MLP neurons of a small language model. Each row is named by its layer, matrix (gate and up: input weights; down: output weights) and neuron, and shows model dimensions 96-191. Each number is 128 + 24 x the weight over its row's rms, rounded and kept within 0 to 255. Numbers have three digits each. A neuron's up and down rows have the sign that makes its largest values positive.
After each neuron's rows, "fires in" lists the words (lower case) most often at its 100 highest values on Wikipedia text that the model never trained on.

L17.gate370:149141152157147091137129145138149128096104103100112115134178146150112142155094140085125128163113121151203171136077159138107111122082138103111152094147144125135124149099157125137121149120141137083122133086149142157123092128168126171106137121160111152101141162114100150134131156156109147089
L17.up370:125126137100121139173110137129148097151112128101147101126116143162092086104086126150102170152131140096148126152155140171122114161129147117103165143160125114189102136127106110149097140133108120200140148163106123107121130120140111122106078133145135114113123147104145132169084106128147125088
L17.down370:107151106123108139165122167146139139132157165135154153104100110104141154136168110110122108212127105095100078106140148118176137126163126155116105164099105098139106117131148145160125154114103131135109160136097115121151167117134102116130133146112139146161116095116152113157127060089129129139
fires in: "no", "many", "little", "of", "a", "some"

L7.gate266:145122107101099113127124079102115106063151124156136158094111108154141129115118091072106138116147131159125063145130127136104120113154138109133158128139148112124128115112115075136158142152156129119085076173111136127146083132126109111136139110122139105123158111100113126106139147074132110165
L7.up266:135132133121121154129155132118117172113125071092092063092106106135109107106106099140106097144121140129151116117151152139140136137118163096090139150119128129149130084112150152145161077177160115146112134153121156161107166119141122093142090143125116157106131146117096128164142119119131118172
L7.down266:145143113121120145131150112146127163095121082132093069109093118136086094107089103125095111140138142147144108140158155114139118140135167108083154106120137100154109090149166139170166096146155112117112110135105115154124115142144135085123106157109138177113141129113095142152154137112116137163
fires in: "second", "third", "final", "fourth", "position"

L2.gate440:094150132152123135133165131150127092134118111118136133177134112134134124131131144126143171145137094110124116083145122109167132153133179106078155098123087118127099124134166084133128144134108141142111120139118100141128136131185129137142122177149145172142141126145154155157165060117117117122
L2.up440:115154118142116134182119133128106090190105102100147108124159111123148139108132142156146180118138121071176120084123128130120106149126177088070113112112135097134121090137163107106062130128116131120127113147134088115107149126135136134155086173118140155110171128121147160122184100107111110115
L2.down440:147129152137139150067196129145171119099134170139118147173099117111062101137130102157133101132111113160067144142184131123133153100161099142163157130117121151137122176145126103148157132120137129141152126116080127167164106101157120137119156093148153128142107134162097100158121077164173108139
fires in: "if", "because", "what", "although", "the", "when"

L7.gate289:111125147083124164128121129192133155116121137165188157136140148118117118137105153084080113096135167131111168122130144140138149143128139082081161113150079113110126111136118089140142107145123110104124156171151157103155105136152124117108133107125131138136128123108180140136123165115150129149
L7.up289:127108146082134092117148107124127153106098138197113119132135153111143170132147150096084121098143164099130139113115160190124172117173104123122108110137101104090126108150105066155117141089167154133097118144129135120164091063122103122118096165102145142158133088164140143112103153127144130136
L7.down289:141152135118130137104149141166113125092124133186125104150129099126165161139188136122100127125108128112116092113117144141113155121165066122143137128132117129141126092130132087118124152099170157128108149143161126101129076083112111139136120139093150155145118120141153136141119117155125136112
fires in: "on", "once", "contract"

L16.gate323:120140093170126144178162119128143123161145110119134135092116118143173157116165118129127110139186110139143152132183150166120099141122113123168121144138092117142151123098120106156186148152145093126097153136154120149172120132170095122115189094126103135078063121123167130124179122113140124121
L16.up323:131148100132095143092151148179167144105106149115106121144098154171141170120149157130115106128164153144138119082122143092162162095149118144106163138134167086124139141096157141130150092132135153083140158114126148158116100133104113111140104154080139181098158160127152106117117100122190165121
L16.down323:134119140111150144084091110100130147124151123134154151140134152137134162121127137161175113183140151133135151137117114095111131091129104152185143122115134177115169162152111082078125143148098153113145147101113122133118142122174136136115145113085148190151122130113133108116102096153137113119
fires in: "up", "for", "after", "him", "her", "his"

L20.gate291:115082089119104141189165153121125181123150094160069121122144118139174119149113102149111112132184100138059124104145158103112097155099143116181081109111097135073150135118125107088098121102126131102152114113106094136113116128124164125139131131093157129119131096106127127117145129118100118104
L20.up291:123086132129127101124110145093120117116111144085163122122122106135114140137098120142118114162173195138119161138093151126120138123142117118149139171131141148111095121141130090114160140151086195110133141124129114125131149106168127137120124144098126157093111137096167164099126142173144100128
L20.down291:169108123151117150112148101167120099156128148114150109136155142083156135129138148153136181159107122120136143130073106104135145159105180095114085100104117128146163117132165142096132087164138100141143124127167140146138115124138165142179109155162124127114094136117123129146133127107099159148
fires in: "an", "its", "his", "their"

L6.gate467:109155126133157151060134165090148108129135154114118077115160139117117109159146160123104137096099113095150123124177126130160124120104151168162132103129169141105106149100110137075163123156145100149151162112115082095179175119174185110129141103114105128155088131173130124139137151140125090158
L6.up467:092176124121155132065135139108133126119180151134155118113156134099125106133126140097108144128088123120106124135156137123157151130125140102181137090111157115151125121111104110094166128147152109126170166127111102113149133139154184105134142126106117114147082152164115123181112138145136102166
L6.down467:141090125126126118169117097161106131124116107154122177139096104134128143118130096129137105142161132179092143122071115119115158132141112105083140127107080115129133107167156124184087128097120145120104126134128185155077084144060087132124087146124131121069165107107126117097123136143138143094
fires in: "in", "appearances", "old", "to", "already"

L7.gate461:118121164136167126096102145161148138098170154130109131141121135147155172115127108114123146126118127135118135136102151162134121107130114112108127131115103124095160128116124104159145135144111111105101122104118151139123167076124155163142134096114139077150092108118095097077086103119159099143
L7.up461:082138112094122084076156150141115110112129131054164143098102145118121077102144116152091163161127149117113105105091126128123126121156089108125083120122119145114123156150148111087113095118164137143116134130130097154108133105143139137119125098140076160130104136101119165131121128156109180071
L7.down461:109141101107092102122149104121127128138105124076141100114105145111103045104154122154111143121130145107116110093136112101107134120144109115105097129103135145135109145151141127083107104118172161128135133153120080142118109130141140125131122133153080187110156137124151172147148139170120172060
fires in: "died", "june", "march", "opened", "on", "closed"

L2.gate438:103130115122172132103110134110152139148149155174131103147126147139129133123144124145120141118133141148127141107102131131104141120126099159108099112103140128123160145150124082103149141126163105118104122113120153112149153152152129179136151145136104143122134166138184089117083161089188181135
L2.up438:083100168118131127087124148110127103122117151108151093111110133184087104086149143133127142128132102123105149104099137122140158138114135160119136118088130139125148121135102127140160111120164137097125121104103133117171116164147111173165123131089136131113134174153158089127131133182188175120
L2.down438:140109155138098112120155138146098093111107119069136150103107121134107099111119148120133099127125115084126110143145120134157130119118160113161163135128104130141105119101116162155107142128109148140157128117122114152116098116099126083136107097088164127136131097135072139130192119178081076107
fires in: "minister", "wife", "russian", "appointed", "allaire", "department"

L6.gate352:150104098117130161130119111138161077071130138139105174122137144149136145117165102146108115122162156159133133145111143178138131103168113119099120150139144124141125169090145164070132139167121120162106122110153144115128129091154113109093129108090151135092143133123178093147155146145103135137
L6.up352:135105136103139131142129091132171117124100132142132144152134163142128149144161112179103056131148143169115101123108158171125122106160080137113120154143107134121126156143146131099103092148106168142104099119162105146121191082115097101118106120143141161104144133122152138112104158130099132146
L6.down352:135113118129114141091129128129163100098135158137150154159128144148125139088172100168129107165149164170103105128125137175121100096162115111107141168124134126151145171110147176059142090169152144166141096098144138145140115103134111102118134115095163146121121130116159115134155131139122151112
fires in: "city", "district", "county", "island", "region", "province"

L3.gate77:144123065128081174133116133099146149194166138118117143130104123126135111146143144138162145122110160116140089109079074131147139103141134131110070138150110130158132093095117153157149160164133108148072095106127113161155139109141094152133091134152106125100116142144128094131152145144146183160
L3.up77:162135080117103154136082084109090140187110118108131143119093107098128102146145128083159144137161131112154097140071147127124129120157168133130098154130101123132120127105121122151146148179130126159064091090136119113117145125132108137165071145168149163140152137141139119139151137160126130168
L3.down77:129114084148088166130118137108135151186152137108119152144088127117133091134151135128149140122114150110146079121097103130166149121155135150120080139118119135172138113106105135151150174157142104156081088064124114163160142119148109137141083135163115134104114146150133096150167138155140165160
fires in: "adams", "lead", "young", "leading", "leaders", "adam"

L8.gate502:088137073148133107139086097142118121123119108164121126136137100172104137157092138092157117062126140135138115104158112133111126105120091148103100138133142120135115133101117137132132090143149152091103163151114183118121108129137124078133115133114119088129101191135149143144122091088130124189
L8.up502:128145132136126143155101120147088125111138113142098092145102132131134134113139172119107133098147134131130137124152120088134131122146111169088139174152090151139123137061117155108117111137152147145183171135121130168125120193104148095154083146125139147110106123144099139082141084133139136169
L8.down502:155136159136125139155136139138120158136158137145083114139091152090133141116148172136113122133134162107104154120177124086128131139144130147125133150172077159102116098057137154096114145126145124159163140112156119159124107179124144104142088146092136160135137101147116075120137117138130152151
fires in: "was", "gold", "placed", "named", "bin", "eric"

L11.gate185:116063116146143132149150129150116147088147140143117123179150140080134148167100138110130165087131143129109125090191127140107136092133147103135108160161092119106084143124132162128128113151150115135117131138103162146157092131112172122138117094163125089121117135137098098149105104157138122148
L11.up185:144142099155120175153103144100133164125160148170091095132127140114113131142110128169172168145136136165142145078102112151123114144134176133111092108106075159110136131145140141113109099100150133124141094111121169141138086114147129122101118125131106112108163169154147160134117095104132126126
L11.down185:104106127143121165152096137142141172128148169148110084173162100114113173173094130133130193208127147167094129084166115122115109087120157096116117132146103182122148090131167155112118128128116117115134089105129143141160110129122122130132139132149120123123130160131152110158106119141122115138
fires in: "was", "be", "become", "were", "being", "a"

L7.gate332:152127140112139110115091126126141116151133156161099175123124133159170110126117126166136096097144117150112117105113124126120159123100083136084159123109100136124125139135118124104149133055141175129115089099134129087102161141132152118087098117141120131163144167110097152127147153122163156196
L7.up332:119152101142135129112070139130099109119103159176144153138102109152157119125139110161136078101155125146117130083131122149136151155113065132125113158130071092114150166104118109092128136094162137121130124107117088148120155149117139126080103135130127125132121145154122143128154129160171192143
L7.down332:100118121118126115089087124114094103121093163187158139137104113144129117144149107130150080111146158116111111086143132159140118142111083131146109150161054100130150186098096095096131149148172124136139143115131114156129148139125128133110082145093128154090118142168129113140170128142145185111
fires in: "city", "meanwhile", "province", "national", "town", "ontario"

L3.gate304:115146108123166128132109107147144150134123118158126091145099156146140125148143129125132155123119159110153138069167138143096153150120163082124123139108124126105167182136116176108126117167136172179072084114126122126128127165081135122123093118155162155117157130166166143150117117117085119134
L3.up304:151119141109138145088119128124095139140128140140086120130117101164143131132188179110151122124084176091139139067133192121094146143163124118112099156088114173144124131132118158126100127154102159136098107123103131144166114155102105158135091136129154119123134110163146114129133146117086139088
L3.down304:147130134125134136101149136115093147145129153138082133143138093161123125099171188125121090155069169093118123093123179109112128139166102152115111148087119171178121088131100149129110142126111141130135117116082137168172104148125112147153109128120119101128107099146150135142163153123105143069
fires in: "president", "center", "chairman", "museum", "minister", "institute"

L12.gate261:159105145140144106151115122190132111146149166113108134125140167132137102123084146129116116103140122145158143129152155142100143139118103149140108157119164117154145120134096119108142120184084156145098149114170146113083143133180148115137135126092158125143156122110146066101151122098144157114
L12.up261:183116159134130079138132144172137112117128133136091127098132112159129092145102131140107148109143123136190075116090136124121159107125152140118152125091113093167154100131102125118124150149112153140079160118145124124062149123183166094104171104110137108132169077133151129096165135099113150109
L12.down261:159136148144122100132146126159145153167151126132113148109121148172118115140130081142121129173113111120095144135080148113137172132148108177118133136139095163088083106125110090104122176114156111144125137141106120118125114125154131117115148106110129114107129127132152122085151116107137127108
fires in: "her", "their", "an", "his"

L15.gate367:152121104088086111155096138134153125101104149131136109097115158160139098117122124121143112178137153129158101151067119136136155178115105129157119158140148075122147127158168147112111116122094147099114136082144124129139124109145089153172081139137107113117138187102136148116108130161110136136
L15.up367:106123154160104164116137114117147110132117133093110114154160190130119165142093127139150126118132147121143129128120109091133133091124106111066143117137132078069099155119107123110129154160086135104150143128176101136165168103147117135080163124153051133112144147152142137166128153145103137155
L15.down367:140155156109099123170115132111163115121130148136165142151121154117117101127126132120097143202111171152133102139096163121127093124147110159168119150134118084115123147110153136147125126140104124093108114098103116137164160087151097158181105130185094141129117165118135128121118144120155109161
fires in: "some", "many", "the", "most", "each"

L2.gate363:159133140107106146117119116125182079098130148121156158124137142160094140086108129120188132165106154157113095131127116122163148084152158117120134103117124126117180113173121134123105133173159108119075119105141159125119126154142110130119117116105121136112123099109127150093152139132147159135
L2.up363:168114145111106144119123126127183069102134149120161178119127141170100122101114140124187133161097143154118103131114116131173160076143162102117135102128119135118175109172130152125109142163164118125078117095127140125124122153138109114123149121108126139119132090108127137102147135131143166157
L2.down363:108130114172145110134152133112093174137131103139095079149134120100154108160139129147075124116144102102134151144145114125082106165112084148135143148112140122170084120087126129137126127063105110134178141178099108148152122106135149128131124131149130120148110156138131098164109106145121093114
fires in: "1969", "1970", "his", "night", "1959", "its"

L9.gate430:114074153117118103102089142134112144093173091093072100127103099106100137115134150105162128085117132112123095145130164150114117098133140117142128098109133125139160114115115071125167132133147107160127147125073146130170114091141160132131160087136143135140122117133159123120131148153106100116
L9.up430:114125139149123148135146112135121106178130071124131097123079106167099097114146111064107089094145108137198095121145132100167096099137169157146143128122160153154152122131164085130115125139121150108110141142134114078133120116129153116136117124158116160139135126113142093098158100115129142098
L9.down430:116105140112141118110102146161139138065143134085110146177161116096135156126104172182158181133114126086111126187121120165108122157161126113096111121160117146125129134111096083166109149129136107144124114131114142181143125122134166145142155116114128122102116094121151147167133139146108108115
fires in: "round", "final", "portuguese", "cup", "season"

L5.gate475:108135120182184124104106112089129128115123158104098137134138089131086165117115118109140128132134097158150134123148107124116141136148091094125088114167107134110153140094143135192109166131088094161114134142114113129174118119142089122124143158132113112118086122113156145095087171123143140109
L5.up475:112100141128164114084118154122108136068158142113136117160125173117082112146143139130100143131162124127141140100152085129151157123139138132103116143107160152128143132111113095142107156120163127187112161099095148132140101161137137081141170097094105136087082125176105157137140113126156147148
L5.down475:125124145086094150147145149164117131135147091130153104123124178117169088137157158134109132114134160108115129112125131132149128102122151159109140128085149129120119138151111092068123091127182149117138149106129138129122112124119163135118121094097127145119156149158096113165157101129143119136
fires in: "died", "on", "career", "during", "player", "however"

L22.gate215:124111130100123120142095123159102094135118130164133149142151125150156159107138143108113148119116182163110140129152116121113158105106106158137095151155111139177122161182141126107101139109139115150145130101113104161110140153098096132113134147142166127103128123126133134143115117120134105159
L22.up215:062106175132127181093132149126171188109163157110102144167135124133169127124146162142148159163135126111117145129100123119147131152170113134119095112119122165145114124147169114083132119143147171126133102125179177113157123113149117101121157092146137117109135130153139132118138154151135153129
L22.down215:143112094117134119122102156134154169127118171133149129158181136114140178079137122139092120183133106126114115129120105162149159109147119117140106171131154154150098136129132147114135166152154136160157116119221066177114109119138181147148128154138126119156099143099100150152132130125138114147
fires in: "was", "were", "been", "found", "made", "be"

L2.gate120:149180158110101142154143094148114116148131134117165129150122123152113109160129129129097126154149134113126099095121115141144137137172190164112107106141117095120142132100141097142141136143137154091133166134130061153136140113173105126103107133135094114136142161179095140126149100114158115130
L2.up120:144131108127110148151129093136123119149130098130145085128143101146142116141129133177129110141156100141148095122122078147139133113155202117112101118109139108121123138107158149102132114180132129145091143125133082095104158117132100132151137149142107130129157137174114136118131129121136123143
L2.down120:138176146114102137150186097129124106141136135122162119142124110142110129159143117130116118168153118117117114093144107144163133135191197146116121109137112097143145138094147115132125131164128139114130170131112098162147129116181109123116127141148089099149135151180105127124166120131154105135
fires in: "when", "if", "what", "whom", "whether", "believe"

L13.gate155:102134116108090102106102137122146124073162099067105123104103117117111145083125127154141159128145137149101080129096160120164107116144146141118148105157151126114105101132136095124091109122156126122113129144121123096185106130153175142146104114148106150099130119066098086103130179107114115147
L13.up155:087125135062079134134110121101157135116115090074145117155148152102120100098127126143096152097090149112152129092128141147161146160131127130100130107139139114125102121155106081121143121136122125134127140129184089091128112138092152133123118086152124171098169116087166145147135132089136118147
L13.down155:148133135086149088097154152135055141125104157167130116168154129181126130154135107139118120132131142109117135118096092156093151148099122118164119134110095140133147149116133172139150144117133132079128112135121112116129131152145160156125145177143135106141109141172104136098094155117110159117
fires in: "round", "quarterback", "hold", "trians", "leg", "season"

L15.gate76:099146145129099109130122114089129103104105130127128098098169136091155136134096142085148138129157081146128114152170094106124127080157139161125133111125145139115136160114111103148090103133123125107118120131162160097166113081141174102106122159131124141140104105148105159153077136133104135110
L15.up76:105135143142150137136117139068169079132106175170176137136139088124111172145154070117138122074157102132093138192101147130119173086129123112168108100151145139108128162138152083140128155119145148140161119127103123115142154157165133144107113073116110144119101082131162160132131145131156122097
L15.down76:147101110096124144125062138157169126170139169171142178124082084143144141111156113158150118103126114131088129144081149130129133124106120140128113152130139129141131090160148115103119188130155142144146126102140146142122128134086095168149108103102118151144093092115154146128165104126126149131
fires in: "to", "by", "cannot"

L15.gate412:131125125187132140138136136131128164098121104107113148149099121107145131131124128115101130079146109107111124150098133184138123156121151135158121102116125106140118144123143137116113160120108125130112124145127190133072108121139085100141152162132139138076109157127064119084168103160134130142
L15.up412:153104163103113157079146100111101139144097105143185136126121147194139137121130148118139107165154141104135097127102139128101090137149113094101150148189111131144171138146187107172102134131108110130121142154109149109164150114093099131131107137152163113146140099068155105121143100155111150142
L15.down412:113126111085102139127140121195131103161151131115178123147166156095120135137119103129113132172169137170125087118140154147104116140152122131091109103150082145122107081128141135135101131144104141151152141116129100142176135149101138153112110127178143131094109104101143128103107117107134147158
fires in: "in", "for", "on", "26"

L2.gate303:148119149130195087143075133112134130111144119139139128123147150116129114105127107189111133145111140157148111108176133149091102121183157147109161131175123129102148164108154107130153102131129143175102123173157149086142134112153157133161127104109135142141141114141111124087138147154117167101
L2.up303:128103178162198122142111098122140084125106112126138103117121149121117128118125099162084157131119143156124102168165122141125146138181098158106111153137136114111152168090151141133189121115158115158108137126125124126157097078161180126149142125102119133166163107148111124106114145176112151104
L2.down303:110101154161175131123131108126129069124106130121133125128107138107120137136129104116112133131122157132093104163158115133139165127144094166123086136110139106127143187096156168093200114128157101119127135103101122160180074095160146107137157137087131116174163113145112124143120139161122151095
fires in: "france", "germany", "republic", "italy", "spain", "education"

L2.gate160:152130114062107092084104139127096096149160146172168111128152162140135101137152117151132121142107100139119167091137153136146126114109117149147128148120150128115140123114118128145109142109147126087171069103132098126083122132115141140095175136140141109103112127106151143134108141122166158099
L2.up160:108102108154109124059149101147115129115124121167116158164110153114078132112111145124134157154119125114143115151109136080134101139136095115089126146111121127149143149162107130155156122126101119161146172123127147137139105125140123130137160170078121139126093080136106137163131110120093136138
L2.down160:099122133183139172158161121132149153108107121069093154134124095115119159115093152107107149114152159123150108145125108131101134155143138102108137103149098126145117137130136125120154122162118131164089181156129164129189136123143119109168081128122120148146138121159106122102142116154083082156
fires in: "company", "committee", "website", "department", "region"

L5.gate439:190161112115108132098088089141103138128094096129147136172103115105149125096105095103086162152161175149127100140137145105126140119143132127139114108139132106147145136111186100151109118146147126119167094153179151129105110146134165144139085156125085142114147109085090109096125134120163125131
L5.up439:158108150116155101088140120133140136126108115146149136142113126097140101103111097092103155104140167148114093110126159098131169140130123126146086141162120115175109109118153141190126089145148137101116101143174155105162131138151128175133093132116082105109164125074085168117130106091138124094
L5.down439:157122139115161125086156123134129105146110116158150143149101125113159115096115097096105138148152178152114105117139157115147164125122117119149113130165125134170131114125153124179113114139153126103140103107167144129153121145161131164118099120112111118112155124097073156115127119104147135099
fires in: "not", "book", "area", "never"

L2.gate212:145142158152133154116113176127144100082150151106070111143141122168120096156150138082156148080158114104137154138132147151116116134122121140162110121111127166131195127110152088094136184115164102142123170161134142109131154126097145125111138078104105098125147150157149126158124118136122090091
L2.up212:109102109135085142098150115089094149122149157111110148169112095132123129136166130175124127141105121103092143149137133083207128165167094158109161135092139120168123129166110143063118124124138137130126109161100140149158120134133108089129147148128126136176144158078163157118091137154140127121
L2.down212:100104122116124106138145093124107155179108085158183142121119124087144161085114122167101111153096125159113124122136114112154140134135127123102153142146129086134061120165099141150122093140097143137127079093121112171125086141165110121136111176166145162144108122099106112087126139117127163161
fires in: "chinese", "days", "records", "was", "degree", "score"

L4.gate11:104149089125074097147130161117133114122140107130101132096135136091099127129115100135094124142132136134140163116149159139119158118092109140144115126157128150162133141167123145129183098088164097135057144139155148147100124103145129105162101174131128167084159127163123073127140127095142148157
L4.up11:137144085095126117140164098125100110115095129152108140118129147120105122148134113121065145154158148125129114114131147138162157109093165125131115077133151138145132162170105109185167105106154129130083130090161125137099139101118118115180084176142130132102157095123119120151108146089110128166
L4.down11:123134111120124130123175113087146104089145136133121131127126141168078089136132129095113119130150112129105128083128124151150161129102113146122121116116148085128145155137124146115198143109176093099111206152162118141104082093108104140159107140143129157089161113140142099153113168117140126138
fires in: "third", "fourth", "highest", "average", "first", "fifth"

L4.gate510:089154113165136070124128102147104114141112172141131110152136114172167120151120086104113142117163131102169122149143124164140152157122143096133133147159132106125132141121163142090100105140087173084104118136161117092135136139128152124154145161145150154121107137143128139126113102086132200111
L4.up510:094135110099139123148123146175145118176138076152078105147160128162153135124130137074137181134156154102145116104102138166139168111107092133126162137137109093102162096109133125132164122149162126088127130135127141130130113154152161139147100118117115160130101123125157143140131107122169178111
L4.down510:111128106102143135154127151140143120187131081152080114151155154141150126109112116085119187146153138109119124103119115151161168127094075141145151137120117117091160100122116109130196132134149117080158137117113118153144110150126140151164110109072118155121117129134113148142125119107156167128
fires in: "her", "no", "my"

L3.gate381:158158125135141154138116093129132138122148161134161101119122143176132144122118152159094103133154137110131110102169126200086091143117142113067071157131106133123104144125108169159148145110108123149109106154130120118112128136097111145106075166157123129118129164179173119143134178099100140108
L3.up381:126124104130137153132114098171112139133093108093121119121086096133135122163108133119105164115103091119131131116182161110111101145140151112085092150113086089146122145137077141153150159116113135116091126151131121121116114162122098167128116129138120141150112111143119152178140174111099118114
L3.down381:124131117140140159121121098156110143134107114101131112121082109146110122152112135137086145120103091112135128111166178140103101144137138116095088152108096081149120149143078144172142164100112128130103121170116125124129115154127118159131112114141112140139111124157120145187151175114090108110
fires in: "institute", "council", "chairman", "mayor"

L3.gate108:098110127092117128129177122138144152127130116166142149158119137115148124156107101102134128136122119110153116091102160174143136111148111130142128194172101096112156115125133135101075142140110131118154103145136139133122128096104095131123147167160185175122106104109162159149142124117147135148
L3.up108:128105114089105156087190119138177154160125112148136114140136152138150112119100118114134123147112121120142124125145199162146122090154113101140168198130120120131152128174134095136122139151095122131152125151139088085121089108119072116113147139141184140114116113100146157126130136118127164142
L3.down108:124098115105135157077200130136165144154112141156130114148133150121131129132115088118140096142112133112118116133141165161157096096148119115145157180122147118142159123177137120132124152121112131127132136119107081084124082158112081111116141126096157152094110116096138157141158129121145163109
fires in: "on", "off", "along", "once"

L9.gate154:142116111125147108156069159143092095098108103140133148164107134118122144121120146141134136070155130143094102113148139102141135103098134189150093115191103095128059140053119117129106077126135148122125138133147136133138124151160153104140123099130166131096119073117120079135136098140114146161
L9.up154:064140136165138140160100104116152127117170138109120112164109119119137131119084149112130169140114094117124193109150118111098145147137144122076165150183116122087127110153122195123085123166171128104142097110124136136127121109128136139133141150146185118130128117161133130121139144180131172164
L9.down154:120137122145136120154115154144100139117162124137129112180084122115095177133100159104136158153090114135085158102154114077137143094107151148122152142156108153123124080126135166126107136142133121105149104125113137130091129137119132095098119151113160110098155048159139086140143143148112111140
fires in: "was", "is"

L6.gate46:152154132172135171170145124157124133112100153118118106170111160127126168109109106100109128140145128114091111114138086132092136153130090125144095126163154074132133130158124110132115139159156173089124101138151086100089133118119113120152103105126150134190137101134125142109154133103114155155
L6.up46:127134134132126137138169116109191119110111135103101110080089136131125132140123124126129121117138182158096115122127118134131137137107082127129151153174157121108117136148158147125090111129184091107116146142137115121121072124140095083138123137125151098138104113140064122109145141108137116127
L6.down46:114143147109119141122168103103176113117092108129111120092107147138106136131140113124117115119139184161104128128116131135135128141112074125124177170169179136107122117165157162129105112121180077117138147140133113120127085131157089094134112145136144104127104121139063127097142142114129100114
fires in: "in", "increased", "c"

L2.gate20:141143123102077132102112160115110150148116148161140145162137074133090156138139161135169123145155164075136115107112115146122121077082124129166134141175141127142104136108143142083135106135095136098110097155116102138138061126155088132129122141120208098177114150113137086149109109091068108128
L2.up20:161140152103081136104115149102118143148095149139134146146125065149087172142143161139179134151177152090132101106114128147141125084084141120171124148158148123144104147102117136084139118146093134115122107173118121123120066149149085143141138133119203118164108171104145077137106133079081096124
L2.down20:117116112163143123145187121140130108135141145128134084141083160111123102108133073122124142071067090153126135140142128112161121134164078140087153130099137122148153104143159111175119147105138097143113187101113120126175116131112154119130120125102072146083119107134101149154180145174134141118
fires in: "adams", "brother", "ground", "friend", "adam", "john"

L2.gate468:144148100129091159120118126077119129108168145142129144159133155152131096106138136127144117104130097124142127152169109098154166153180143141130123154096105125153144112141121135107112100100163125121157149150109136130162113166120094102127126136114134098142084089132129140146162107139118136107
L2.up468:159156169132106160134104132107123101149168150129150115113140156152140109127147123097144128117133122149164133148146117106164154149187134121139088095062106120135158064109150141115087123116175152122152135161116158099113143142112110126115095131111133115145118117163142150146157095149111149133
L2.down468:112102104133149099124150129143133153125095108107112110137120104082095147122105122156104133137102136103066122104116131154085104118052113141112156135187137134126113180153103123146158129124078112139098135097149115146137112117154149131140146113125106147121143135097110092115094162118136113124
fires in: "being", "directly", "stratosphere", "its", "102"

L4.gate425:132133138114145173147134128128147127139120170083117132112159113135117121116105125178137143122130128092124075163089112152163119082114124126146162120103188141121140107073129158111076138104127111127102159168123195126094152099099132146115097141143135130132149137100152120101183138117104116141
L4.up425:136134160089149176130131128116117135129128146115172095105116125140114098095118142125134146137095122123088117105091086131180102082106071123162179108127172153130079131111128145092112130085169091119114158142110125125081115137098055119128117121131136154163120119127131148095171114172097133107
L4.down425:112126134123120127123144128097093126141127118178164104152095150127141120105162126092146110118122131159122171091132129103112106124139097138134109120155087115123092179182133116136152106119163109122118118084136052124143077149145078085124164090077112137144085111162100140161085119176141178094
fires in: "born", "in", "singer", "personal"

L3.gate371:122079126080127135156119102118121109115149120139159164143120135092134131133168115145095172133135115121137078103144089138108093133148132143120112082133104165120116138078135077079133146189161129114112165116109106122147143136113093105159110145099115130121169160155139175110161109163142140130
L3.up371:127094157080119163143108085123138089152139120134111142111131127087134122139177085155107143132133073121168087119174102133104105141132151117144105123129105161109117121101122089090143127176155114096124162149112116115134138161122102121172121147117093135118156185166117191104158126188173133129
L3.down371:115067115122124162165175092117127103124143135144151151142095130101112151119151109153083148162098103107134117106150078160153124154167118136138107080144093163144115127105124063105100140159155103120134178139094122170177123144138112101125118147121101127145146152153129167082163118192127133131
fires in: "when", "the", "that", "whom"

L2.gate300:131129138090070171140171136077163118128166137107149140127137159174142082156144177133102168142091140105169146144089176110117133135163140148164164128097151121124135110126138116135107117145148077127119144142130151138188141129126131133163110104098126120158137135101117100162135100131157140130
L2.up300:130120117098068156146185143103169128120142120116136131122124164184133094130134165145115184133095121106169160166100172105117141137155125148168164131116172143130139104117161091133096113131150069130101146132137154142211145143133117151145104107095133127150131145109110113180155097129151134117
L2.down300:123116133175177107101104126167100119136104131145097104130118100096097160099132077112142069111137102143068108098166098159169118103086119112097103109152106120154121141137126126137128157091113174139142121130117103127083107129128137125084157143147118145114106123154132145090132150129104106122
fires in: "good", "computer", "different", "woman", "younger", "those"